python train.py --n_layer=12 --d_model=160 --n_head=5 --n_kv_head=5 --head_dim=32 --d_mlp=640 --vocab_size=8111 --activation="geglu" --norm="rmsnorm" --norm_place="peri" --norm_eps=1e-05 --positions="rope" --rope_base=10000.0 --rope_fraction=1.0 --qk_norm=false --attn_scale=0.177 --bias="none" --tie_embeddings=true --parallel_block=false --extras=["capped logits"] --init="normal" --init_std_qkv=0.0383 --init_std_o=0.0475 --init_std_up=0.0548 --init_std_down=0.0548 --optimizer="adam_hyperball" --lr=0.00624 --lr_mult_qkv=0.5 --beta1=0.9 --lr_head=0.00745 --grad_clip=1.0 --warmup_steps=380 --schedule="wsd" --decay_fraction=1.0 --decay_shape="pow" --final_lr_fraction=0.0 --batch_tokens=16384 --seq_len=128 --doc_mask=false --train_tokens=127800000 --steps=7801 --dataset="wikipedia_en"
MLP neurons of a small language model. Each row is named by its layer, matrix (gate and up: input weights) and neuron, and shows model dimensions 0-127. Each number is 500 + 25 x the weight over its row's rms, rounded and kept within 0 to 999. Numbers have three digits each. A neuron's up and down rows have the sign that makes its largest values positive.
A block is one neuron, or neurons of one layer that tend to fire together. After each block is what it responds to, as a language model described it from the Wikipedia text at the highest values.

L5.gate116:518512531481518505524468501519455508487481518472496539507513481505527477489513515477520569490512452494500492522467506481498503521475500496489469470503468465459499473482525508511524509502563522448560520440511457485530481520476501482548518431472445475494535501501475513517525488497478448549491498495492522507508497520525503510489455530510495496543496505523499492488492498508468520514521
L5.up116:523539483503485524459532492495504484462463513502523499496490500484483484494515455540511521474494494496492466518492510476481498540562532517478514465494494536523496536480475484524457501477511451483484479547522517499490503488467477477521541476511495502462511507471466512536498519538509504531505512527467487500490426527510490532548493475499530530482472491479491548510511516451510476526535
L5.gate206:511522519500499496473507516505526506480509538508485529518563539505512493497511494516531458493503491506496459500512466490533492527495504456504483527461498491484457451486546526500535514491499472502481463497510544491493534495524494455521512484545468525472485469511542493485544489507471476497532456539490503526502481466489477465502489507478533466510518448497477530490525471469491515518486
L5.up206:507501521512489503507522496532512473521500483556558466471534496485481484529469475531485490499471494448493467491495474493496492497554481486502480510483517476480509484512519461489497510522513509490474476489490460493473501539577525493506476494502446505524504468533495497479529477505516502469482465487552492545516445443463490491498476491503541506492517495485486551491536468481468494526507
L5.gate229:492530516480498470551493446492489530519471499480501515513511472519509491459447518498544487482505468522505478521489495494542503491512517455536493521481506493482471475519501544531499537506470512514469496509516489484552479462488494504549542502488486520515537497498532511494550482509467536529521486535477532497551505531555463532512537514524536477508480481470514562452499503487515514505502
L5.up229:490509513511531489532531485492508442493524502511509547510506504541461482469470528494485515496477482494487479530485500544466511488513520530503484487480482499541517540503512529526469534509483510505513509494498484487514524495516497534509501508483432518525480471479505502465500505511531514530501464566515551507510548509496466525491486491480505510470493511520536518496493526477493497478496
L5.gate234:514532507552463511504466522503472488504493506546507511484490523485551524497496476499496531543514456491500489528502461494512499502503512481501475443468458516489475462491507522507502482499517508457478503464499491480531468494458506479482515480490505512464512473498529511483483487480450502530499521496506553488547541522504533533537485500510519486462511448496468462485504512509510519476481
L5.up234:500511507497524488495499527489488492485493477505490522461500494511550517488508496461526516516507463468478545531484466520519489485520501507533465446493512487499515509458494500472517564507517489485507489478483517477505504485447531507454467519525466503469472456497506506500543473481503477521488472576477496510509520499481538488516514512515470504523471502465540483486493507516486447511489
L5.gate267:479515536500510486503518478467515512479534514515477508535515479530521511523508488477547498502464488520517505509461507483514506481483487501513477542504484486520496499462489480474503455469433446509523511503488535524499447546511455533505507499526517547508538511478505514506486498494514498470481511491511544540555490497516461486493560512513466493466485475499524529515473523504497492465493
L5.up267:562529485498496540488515478481515508519519522572493508521502493526521539497481500443487479482468493509450511485509492496529532511489484474475544456534482448499518514472506482477443495524493519521523494503498490557491506481504468489524472533480479470482552474486531442525510506515521485486473510538533467514522518493511507498506504512494537524511514480469509479526491514520484497532467
L5.gate398:477484517516496538558489517460509500524497500507490491464489509509533531466438491536500456481456502486492451506515514505516537529524546466515539522508496504505509527471484469499517476511548485492488460517489503458505511502478532519464518507542453522493499495499500489470490512536474535492515519448498524508470504525488477516499467511480477486532491513489506458463503560508497508504513
L5.up398:539522525492516523488553492484493509522502470524498516480494507473531468514499480532503521465549506491517510476504543512486486476515526502517532509531464569502489512491478486449490465504507514487518487487476468481513487559462526532481511496496476514517522478496491478526519477486493515509581495447479508514489494473460480479505491510497485464467483500512464477477504477539477502479504
L5.gate438:486452495503495481483494493477515498486503474527483503536464509475516455475530526468494491515505503494424468541500485492520510489493531481543489511480499528491437472515538467527541506474450500485482469488463529505501516518527453481507511493540440485486512515522500497539494530506438495481520486513491513527517560487493492523556495525492498469504499482497495502515537528527471508502526
L5.up438:517545483506445473511495513501530490483474512476503511508458517530479470489457515497508532531536523531476545478561522475478523533519482490477527521531499481494509496482493536520526475503470501490479487500458497507459496472526506470502481487472514565525471505511484510547533526448515535469511500496472518532492514522504512461498512469499501514532451509463472534497539496461502474467505
L5.gate521:531549558524493519485479448484462558497526486504507443464520504490546463512506519518491530496480524511458475502524530512515529512487485510500496508503461512486472479496486527473484469469500509517498465534457484496499477478494483477480528443501476535465504527492474489508527487534453468545503520483485526556495506493472504535473500504482473485483506493489488500462527509480490506548512
L5.up521:463503564533507438478491458484491460527504503497515503481500481488484519473470446553509502511523481530470477523469500511529530511561488513515536518493530501498520496498508464480506491486506479471506480480512481539486479513476511488494453523547451504497486510468484458477446515482515512507534497530487491511504514513540515518485483486505527536501525443539490498536522503501484503479508
Description: Decimal point right after the integer part of a number in data tables of stats, percentages, measurements, such as 18.8, 13.55%, 12.89 m.

L9.gate9:474508497511509516494526479500478541515471546483489537483485458478496531487523493417505483483488480501489534502557469501516493500479535485511494452448534507479477513478473498501464504531551505506521496490461472504495524542490511491493472477522448532523503495472477535506523522507471505521509464499488477508487506462557414514527512494481498487538522456491503485512506524508455512542534
L9.up9:477475529520540507476540507515517504487537468548525498462467477496488512497504521503538474505460513452485481507451459517530506518485515559541537499529496544493509495495500468482446525515550508499522485480463480521473520519501503476506528490493516539467500438460484519538514520497484494522518514485494460505531460459513493504497480455499500495535482481510504494499513478520448467517508
L9.gate231:480496485530465438477468477482527486491480513535452484514513524504493503447524487490476514503520496511455496514504492476515498487458531466495502529512472504498491504498501532514497536546513511474427520478542485497489524493491513499522553522524502508464532465482519449492509467474488510504476523491494486530539467486546485494460515509525520506501547486507488480562517528545483515495486
L9.up231:531497524481471511449522505490514491460545511510511455533465452456514527463526459479493466533483523461508505493479499486483492493519491499488489522517463497481504518546530473518498533483515568518475477527524507480509506523477513504545467514473491512507541510535497496523472492537483483516485542504486523504517481451509488527521486466524483498518530477471478483490534500537460468497472
L9.gate252:520500515492471509430487483510504475503506492499523528507526516469483515482512453426523496528537548525503488529525483507496490504503497484550498500525476490490511497524492494510470518485491461491512493442481536509528486534490564528424493496479539529448506491475482484510524516530519484475508519501486484479475487503508515526538500487543490507520517475537467457495489505525481521522477
L9.up252:487475481525492516486464551503514431494454502566520510475530492459513517474494497516465500487475518479503505529520469520544495487424486503502513478521507484497536439482573506457530525472521513472503484482469503528512525484498472508485498490495519510488500544507517489503498471516450502549496488519468516525518491493509500488502465504525502510539547449484504505525508537466524516499472
L9.gate342:512530509517503470522472520500492489470523515494559528515482483456537470437522527469528494452465510526520510508547504501510473489543510487462445509494442502504480516476486489539477575496472481475529490500484503521522515508475505506492508515505481501460515465518490432484549509493499499492501538486510518511484515518474476502509509491486528516526477513503436470518456498498536530495491
L9.up342:495520542536484418480500490471482510494471495495525463494492503514479503487531520468486515518502533460470468532524507540465467465484488499479485477473516494513539475533507482525508520561483529497506494499485490479483518477488510479520507457505476503501509524476495473441503528530517485500466514466548512495496481496486472505478469488526495517467478516516460488507507491461505562512454
L9.gate463:563512510519495531513515489481484442463476507487489486484484492497501528490492498507458503499473482502485498481494538485546503493497511458497491515529443506513478511537491505515497526484489555480470500473497488492469513537489533516517503464494541431500510513487466467457456508518491474478516512518520502465513480471467531523482543494501492450516513492533512518513469476517438511507494
L9.up463:533504500507466508492551470501476523460521482493551516509498491504493517487454510490488548467518467497496481533476554551506504471551556502502490494480488473480491485495504504500508526516514475498528456496477500469504476547517508480517461523534512538522505477519515527532509546535521524524488508467467531516494525512535484447484499484503552480504498493487497500494521505478551522502479
L9.gate481:534522527534533533473491520491502511483458486486516504486503502487490514543553517493516494482491515539534476518554516479541509497452562510533522509494504474512433489476488482483455504467478488501478529510475455513503520513513460478542461500455525520486497480493484465477497535508482484486486536539486489506471450486544464492520528483496515535461509489508521499508463520541465486511493
L9.up481:532524518502507512484475509494532486474520524525486532494490520484519538507512485447469487525489502507523539456505504493508484499514461502535497458523455497498510462491537517519456515574517505472505503500483492494522530515475488533506475519481506518521523549485479520458514529552483489502489481494507492471482461512481503494455503484484454522463491513472529485529498501527487518567511
L9.gate490:493501492530478512507526500478514474493496486531496513500535457514514505470517519490498512503487506519488455513496492476501475506494512503509460534532479526492495504463468558509462506510483500515550504429461517520513497470513498542494448496503557494504520514476471445506482472526511510526545494524465498517494470519505462519542506527494435460449536457489475478543494521506484548498484
L9.up490:459493478501478523494502508507462493522533486495456469444495485478496495452471545537503484488507449523493509471471480467523473491514519478474507518521505486513498483521519487496479507492502487514501523465514528440505575493456494522524533488497536469461484493493466527522477516526524521486527477514473453520490464523534507475498497526430555534506476490510514529537522531515507514517503
L9.gate555:505487492472537518486544492442475476485538508513511532500507483504485496486512486516520504474488482509468475527554500474518499495499562491562477487512501518476486519484526485531520506524548521506508533464483539509529505469486484507503529487530507495533462493504504471522451491523458515505530513468457546489489491524530501497515531532518530482484497468510471470515508578551473495512462
L9.up555:522535507500535494489478516508547510484496510511488496503486451512487489511479492494473530526466502488523491539489507474510506512493521490541530496493514478473506506483484509514441488532494521521437475484465504538470540482448477505459542545506531450526511476497510510532493530540514506470507501533498505481501452488499491505498522476510534517491492472505499496502524542526520487485455
Description: Periods (sometimes ")." or ".\"") ending declarative sentences in encyclopedic prose, usually followed by a new sentence starting "The", "In", "It".

L4.gate12:477538515485486456510515503486530536481482503508540504503532467546556562493517486477483508480491545510450483505492455476503493467513475510491537526495500522448526514467513514529493488500515511488507514497484451505491529499487507466488555470496520547480560505475492520504481536548497479549525495489527479509510509511501507539500470530495480499508518549462520518481481548488536480495512
L4.up12:536527487484522514470555506481497501491542500501468539509500521531535457468533469507538525534481509489492493558496537498477474507534477476483479508509536537513505531455504478502486471502541492460505513509490469487525479509467498518469540479497510495480492450490537509515461491478501480510476476541469480503496521526467458514526485537528473529515478502522540498490511511528525506535491
Description: Semicolons, and sometimes commas, colons or line-ending periods, that separate values in flattened tables, stats or credit lists, often right after a number ("2024–25;", "7;", "42,000").

L5.gate7:487479541499516530526525482500511514459530475477479497514517491532478488472460527512501501452534515454464495484511486508491482479524506537523538506463501538525485560480468476529485473491488530509492572532482496431525516498477544504464484492505523537513482478501491491511512538479435497536558460530487507506506529542496474495478480517505475482489486518451549506473490493517519487491527
L5.up7:557469509502506515505497493523498463469504470475496496516481496523501514446468491493529504482471477504483501518531550479505478542517481473459535502488500503464519541470459508510517473464550551449529491493479506490494479487502486488493537543504508525459533488465494444502478538488515494497476501522497523511512509487506465508501468571515531499499506490480517463486521505492542505474547
L5.gate190:471494516525463488471528498512473515509473522533508490493471545537471503544491536517514510502541484481504477491469497504539466486492486494475487471494510467497451484525530459480520456428552481519488503499470496509496457516519524461476515483511504542497486512492464483521503542483504486479557542536496494537516539477490460495482508461511494460519536515472487503488461507468503524492471
L5.up190:488490496539487473538494457497499494526532535488478478423499481527520502514496470497498587516534500501457508490495514493482521513478497512462521510504531494499508509469496478502484477471535514485490504479507537505471481527483523493448517474481476549453480534477511507525530537482517491527511517514498501496483480523489498473457476508489517501478459537524497495486481480460485514495534
L5.gate346:543494492523468501512480479515483503468483530527514488503506493560546484493542496515506553499479482533514495511487479503510492549503448515518458490481506471487496547493506538472522530493468506481475535486536490524525494527561474495500499523493525489495510527473496449449522508480504468500506520542473480491491532532507462553466522523539491476497467499476449484493512498477486468512489
L5.up346:514489481487454485485479519558521491454502521459480461511541515548491491521499521551481503441498508515532508495508502530519438498520489508480518541494521506494546521514440496492474449489517481528514505504551528511494438487464484473533530513513549487503482503502458457493503509480526480466465484470481526474517493525470522509518503489513527530500518493496494485538529502463495468495487
L5.gate356:517534520517534487484436513477487522454505502498546504546514518545507511499524531484487491518528463494504471473529493517510449479467483511528504544491500504519482511543489537522513469482475518523474484496487499491525513513488477506512463508558523455507522486516462523507471498486503480515470497548467532509490476503527538523463507522497484494515508483512520450489480501515498510519514
L5.up356:489463522526477494515493527453514548517520477493454539474470565489470529508507509526519535516501505491493493484533512473476523501527489498472500474492515528497482482515499498497474500523508495517549445478525497508503477511526515480479504469511467561499465465523490514535466552469470512495486482467516450574516484488482475474517501520527514512572512531465502505478486499528531512475516
L5.gate370:514506519518528506501503486509548512512506464485536534465506486560509500531548509496518493466471492470520517516539466464508515547517457498521489476473525538484507542510479489486499468548529500514495528500514479471545521500517497543508481526496439521476540504482520510508518521510489506543504523527503522553485465529473532453478532493487492478476508495505522481490514495493483479496520
L5.up370:480495478483494523519512499494510517503531485518518518532477535540526506549517479507544489477472476502478495520511479475538480474512536465483527485525522495496504536516509511493463518492509550524529508455502499493516534472567489499534518501530477517503511499495531504506464464510512546505513470513522459523530509483519477502509473536453484493558466527480536523502521504467516518503496
L5.gate475:473502511480477480517477503488499521489505482496492495513454496548553492524461480512507509483481484509498538528538522547508466534506504507515542513456515500485504523483520480506487497544500538487497513497497478440514528487429481512486512506509504529504510477447537512512466561483510538528537522475501489537526510533494448457509519563487503452550475523473527485503458512494480500503507
L5.up475:473475478521462531522450484471489480499524510496504500500500507527467486475491476524514473484507511521517482518516534504467493513506541496478516490499496547479488495524480483477514462501530488522512521513494523490491514510479510482442487522524481487517495538501553438525436525507485548566492482472498476508482522510486525461479446499527520469535489474476512456495501534498491536468491
L5.gate529:484550530500481512515498525487498509513530493497539499520514522508501488470547517514501500480528503472498469518505507502533461542528545522501522489508438542510465437467515501492488531468535470513521511515440481481496474454484524506546505536520515505530533526498515496531554476485545492548489492499456491511486467516512481508487517502514508495531476496463480470512464504504514514547532
L5.up529:481490511503503513462539449507510490484483473442503476510490492475510461490446495502518510479482482478505490482434512499473532513543516511497497487509499525482527448451513454495508521510522474443543526518490492483485506463443559507520517512503538490484466536489478483565496461505503520482491461500489524507486517495487508532499476503512562480551494553504516501508472510491496553535530
L5.gate538:526523507517454516520500465454510492494467501493519513510489520469479522489523471540485495531467511514517505491462580497504481499514526438509483509529475486521458498504521507510529464530518498552484483540480493508503527487473518494542550498499483470521541523531514486512463510533503474514503489543493464487474455534485494511487480513534476495519501488513498533530523475477544491538483
L5.up538:514454511491456499502513494479505485506491491508535467470473541509476547500509455508512527508496520501492539538542511465507471534500506510454497469516499476498459484545503535520500486496458532512520508503479507560477494446507492502541532489504477521484513476492534560514483501505472512468491522533511498532512487491480495483449475536504523534506532466472492519522469507483497516503496
Description: Semicolons, and sometimes pipes, separating values in flattened stats tables, mostly right after a number, e.g. "0; 3", "2; 7", "1–0; 1–1".

L9.gate22:492532495472500543509515489471521545493520518493489493462548461502473462488548496497526496494480522480478495530517498474494538468473523511495466497485500486495546512489496501507439477511501491474504490554494564498570522485482489452483480504487453510462505513483510486476510482526540466530518468525468516470488489528479518469509491502490485491501483431505502503482481505470475477528535
L9.up22:506501495465456461458497537511515490503435484488505458541497485502517487504495472507488524477534489528518469500508510509475497495475513559504497495487515477530511456483460479490525510507497451497457483505494480503509485563498493545509552452459470530502475486492543512532470512452525509502503478525544522527544526461480470469524503476487492506499486456518489463525462485514506528495500
L9.gate112:474570516486517491509509470503501528510533493486472501476477526514491501481488500549499514474492516522496517490518504472503497514526596523493498528506496514459494500488475526501470482496462474523470465517468477471513478489525504522524497515485501524510484499463480475522485514559517532524511490502481548493495542474510460482490491517449501459469535480516533436485464545460522538536512
L9.up112:470561504497512479526500508467516509497494497459450467465539492502495517458502552491469503503465540491528496455550521469509519516488507502511534517478438488506523500490460469531475468515499474542494472516504482501512513474503491536491507497520529485487514506486483526488532508494494485471466474470544483459496526508515507493466486505467529505544485480542484456544465465522505500517468
L9.gate140:495526510524490522475486474493514514528516501516433497508500495562535459501516509510575497489482476527539497531486477478498536516531507515496540502469489521518545472512514469521516496510461526545473493511500460471510510502503530485566472530502487513522522468511444523488451512464521491477514475512511442470520522521520457528524496501489503489470467490477457469488479505566503486499515
L9.up140:472522555475464521489508503494527485486448495496488500493508442501520479483486526515481524527513479463491478503495481460516512508494504484488490446505512441464503500468529515511507477521502500454499491481549477492509431532476451525464488572527532528512460518502476520496511497497477460471545501468501517509479523493490479511496449465519516464543523489553509461509506494488521504504499
L9.gate168:513495512531484495525463438491469503475542467481526468511496525516555483459507515544491501507520489505505455511486554510548526487469447536497486443440487509509521446516522481497516494457477504517527511532428491520527507516532490496516505521463497470502467469492483490495478500514494499521519531484465509489498486478497508508467507493463480513507457474523508480509502496520513487524519
L9.up168:499473493514477481522450471512480457490525490460497482538473520497466469482455487507513501470485468520513465517567454514472544466507506512503502450503491516488491461497502539512501475442482538510490516500462489525527498459524496489527549547490517505491497507508463517503480474483463513520497473490493522490485489530484453478449476510528492499496487498544490513493468515509460479478573
L9.gate238:563523501502504524472481482509487508467509484510510529521519537539460519453533493485495478476511522520494488521497500497496523503459487533504449445504477539486483513488522499539463464482485495481499505536496526467516473488478447508528561520461505553501525521476532486493495502519509486549510483504488524482511509512484459501503452482448461478467483493478523513503449510479496495467538
L9.up238:518488492491521479457455519464492472465523501495531527468482524490491521489511505471495536564457533470503488506450565530478518488456502511484522491510495531501526508464513546510506465503532527523486511491475541503518472487502506530520500514445505461491527478539490475483487531549490527512517479504493489469523472518507544509501482548494514462537519511482475454516506512491528455490482
L9.gate300:460485477451491488537487499458511524511509539497538495471454467489477550444500541551503528471456539484479518503515484499515441493516469511483536527463490477494506522493491501509519515478456465481488515469459492517532524497519461478520482496490492509525489480529518545515451538518519474493488521510554501517466493528473503467520484527499541492456481487473512470474509488530439494479467
L9.up300:496472518541514502501513513486531530493492497520522507513484509511443500494485473488548516487517495530529464506493480499503457478497471498511513514508522515506491531526481483488496476475471499488480504480501485514579541495469451491489507457494562547513498510485525514519487539511556470474457498519505446440510548466484521534539503501475483478489502514505527486560461506502489494496534
L9.gate598:504453519517504515528513496482506517464521482570530508485527505526503473467557497511491488494473525488514507499524515454538477447519516472488485501508471482486479454504537498504499477472514509467490523455534505467506508495509486531488501517479504533486482511481545523486458517534478507566510473573503473510493531497498499514506473494472502491484503471487514496483504517523514527494513
L9.up598:531459507507500521502486492493517494479542506462443488493508483500502459461491504484529500466489475498516484508504542478511509542528514511511469492486479496486538496475532422479544465474520504501498475500558519456530503505503530492539486492543522478449482514486505527536508495518512461480550488485466530465467495539497507469476442487511507493538541485496491475505522524521524479495462
L9.gate617:484521497535469510484493509497511454493489515526521472491518481535455467547468494508523506491523540526518468522457470502493465507454534486500481504540475536507460508428514483548536523513517459504457489504476484492512514491527481480507523483519498544430464532453501555532490485529489534522497498500500498479450548501526493491493512499470508492505543500490487509495477506481475510503508
L9.up617:448493524503499506483484506511502466490481536504443483517513495506482462518486517478511475471552568491525481542511480482518526481481518531504509473488477536463537492493488497481524505476484453465527490516551505518569465512518448452504479538494474528512492505480520489512491515507528467492479465450479507511495530501542491516505530482488534478514479513473497445500489508511499496542517
Description: Pipe separators between cells in flattened wiki tables, mostly after a number mid-row in sports stats or election results (e.g. 5 | 12).

L4.gate268:500496477516478505468454455504541509519519522519506495480577500487500505484500479492503493527487489509486517523515488473480537501495540464519493494553491529502509552467479489504492502493453464474503500468539471479525480492485476481471527500522498502525541515463514524511504464483486472528508529538532495521452497463482503485537483500544511492451457501444503451491520508496485533536530
L4.up268:508521505515493528473485456548454520487495532500553460506491478462466511451486500498489481537483521497498509527472548468494471508477510512537484490511490452511501537501497480478491485515489500469492503479545470498469504518492471543506490502542505548483553522531519459515507457529509456471486508488494458499471447517501483497510479508534508529545502480484494492500465510538505529526508
Description: Full stops closing factual sentences, often right after a date or number, e.g. "on 24 April 2004." and "in 2001."; also decimal points in figures like 7.4.

L4.gate587:479526512519462509482445495492507450549525515493501487485488474510515540472470498489543522477516498520473495490500467488533495510480535477529470513524501517451483506449516474507492503493525479454476474513483484494473519526467490507480518472563461507509516477491513493497546456513453466474507518489509480439461501486488518539518531537487513498477509496515489497434540516495519520521489
L4.up587:502502527518498512506529471531465487473514494505522531427524474492495481500497496492520546506489472524510506516499516530508522519524505485525481449519522516492484482470501485469451469494515476505504494475532497459484520489503495487469519443467476517461514495441469530530489513500502503533543474526489506500505444536456514502482460490427539471501522488481538492480454477517489519536530
Description: Decimal points and inner digits within multi-digit numbers, especially in tables of scores, percentages and stats, e.g. 11.6, 1893, 45.61%.

L5.gate58:522519524529501526479513491496497508497538539569521495493507506504486494486528522474497469518485492504516505492507499465534467467502479493460483456492480540502498483544498493486476543540462518478515514489492494497531475490476496454487478549525492525454530528481435454464496477501460494462489535504493495535493487479471509491493497514500470493443516465454487468432468509528486491513509
L5.up58:489527488555558505507506513541510517488506512503506487501488482439517535503441521550475493489517506486512472460512531487469487521458483510454533447523521521497516510482510449509484537507471526493476523459507452492512488510533509546483506514484514490525509495499492549509497499515484532468516481518529515477484493496464554522484507523502473526461518510531456488498480515507460510495500
L5.gate70:500484501536482487553532479551519472492506485527541495474515461492524511501512536519511508468466506516477486507499463473487504552479505470549462454517505519475512482507491494498536515500455481484477509503455490474515466512463473528499496484513475537484513525490506501459494492530484423513548513543486465488479507505488533457514499505508474531516480488477473486519471509479494487512540
L5.up70:539469499503495492520496546552496462500482507511525500431500497495523477524548539472504490469462502541463499526556500540499498518475487494524528442465516503496503488522528475502500515506478530499509485516509548474529535485504502556482538502512486484500466510461510514477509517513498548503536498527498500523471517490440535473508511503487511493524482494484474540513489494478510487524510
L5.gate138:525561490539486486499495519506454483455494524491518486485511515525472515475492502474454470495493470506470510525468532481531489477470476481540509475491515528491471526543468475507470503522504480477519515542480478459562515501477505465532498546545505537502533508484515497479497462536516483524523460522514523489493490571509470471487513546548528463500505510500482516493524525496509497557501
L5.up138:555496504541539510442513448484519488494508497458467520518502494499501500485563517518420456490525511477510486530541536535504518470479483532486491528470464491493520529469471497500483490530479510471465499521494510496513540546520478529474499465496511458464505512529480452518523477504533493503484479492520481517489504493483501469508511486535501536477493517467491496520514526478480484489439
L5.gate246:550552471511503499469498480496479535484506504539512532462534475503537532537511493538496496459475485508471524514469549520500505519493566455485521489506465471491487512522494506485472489511475484503490513449494453452533522565521490503498500547513523481485531507494495504494509480523475448493514522553495512518499498485490502535495525539525473485497481478477496489491510462540502523533507
L5.up246:545498516517551487508523467504535499478491497490476501493431487516467470515535512501501476481477507517520506477482575499491509455506466495518480509493504471475475519557453519487522496486476492468461495466485462503479495550503491552494482475514510521484534489504447527466510497496497519435494532549537469486492493508518502499500519486490481512501518475495547500501490500496485467506510
L5.gate266:532537526495482515484489500473481525532525493507518526523494490476513480485540486530512554474520486515526482503501502455473501496494555526485462523513510469514524472458557484538480501496432466498493485467471445520503472558446494451486493466520469514482492537469502506524521494523530473490547538515485516473491517528499514519506456500515489498441500488476489521522509517506518486485477
L5.up266:508508458494485506456472491526492556505475510565500472478521517436510461499479488492506471497505518474499531494546496488515441521488496486482516487470491501563487490509510491500497476522500498482507491458496488490524537561483501470506444513504449509562510528457473461473514499500526470530528462537521476481503470487509514490545487517522468497476483473520498512527515511494503479535538
L5.gate365:483512519485471453481482479505468502503517492542518507507501466498512532492475470500533530546473476540437519498525487552535519483487496472496494522510476493510478487455485559512521494503480490506492516492488519462502500470442453511464476493478472517492506457434519561507502521491491470522522485500517484470490477478514481463505497541491485522493480515539489479542497471514455518483488
L5.up365:486545507503481512514485476542468526504512522488475500452524495497532486513526495521490489526503462465500464519514494495514489479514503524501487464470490505490523520488470484517513529499477506507517482511502476505500487482528492489479495461479570481488467485521543518489459468467484503513492528507490501450529514524476456496457538512529508475509543483490485520433488488491482490467490
L5.gate561:536520488532496499504540487515485505484470467492493524488517488511555514469526496467484507551546509469461451545505498448492510502482507485554515491515472495504470488493520507483520496512500510515442491444471469479491512497477512482484517521539483529465514478485485464526492493530494462475523511492517475498490483510481478482510527551527530482501487516491509502525549498526497517512469
L5.up561:553481542524485512510554488500493513536467502528502496513450505489485522519492492515482548486478511497493494523487512486507500490485463526490495489479503509544491547521431485506508513512472465469496450506489488472518489520473469551460463470508493500492485455494509525471518486477490458507517502489548494463472482510493490514459496512481495520476482485537527475465499536507489516500455
L5.gate639:516501483530520491531531496450488482484515475515527526517493513527484481494504512542493515492508445453468501505530445484487515502469538467504490517461456524525488545469504482509536531484496533488487475471507508445509517534473454502488510491555450526512477499496502522534489484462470470477558496492513489444488492546460490468486487518492480507494495486508500488492503486513488507537481
L5.up639:499508539493537480486526485528502511500504511530519500523439520498484520551488492490547508510515531496486511472506501496514546513476467527492515468476483488506515487521489513480503508498497458481521491495513481523503487554518475546506499471492543496451510485528507475484489514431493504493491516534541497508490485476529462499500508486526473548470520493491513530478521475527480478498496
Description: Full stops closing a sentence mid-paragraph in Wikipedia prose, right before the next sentence begins, e.g. "season." followed by In, The, He.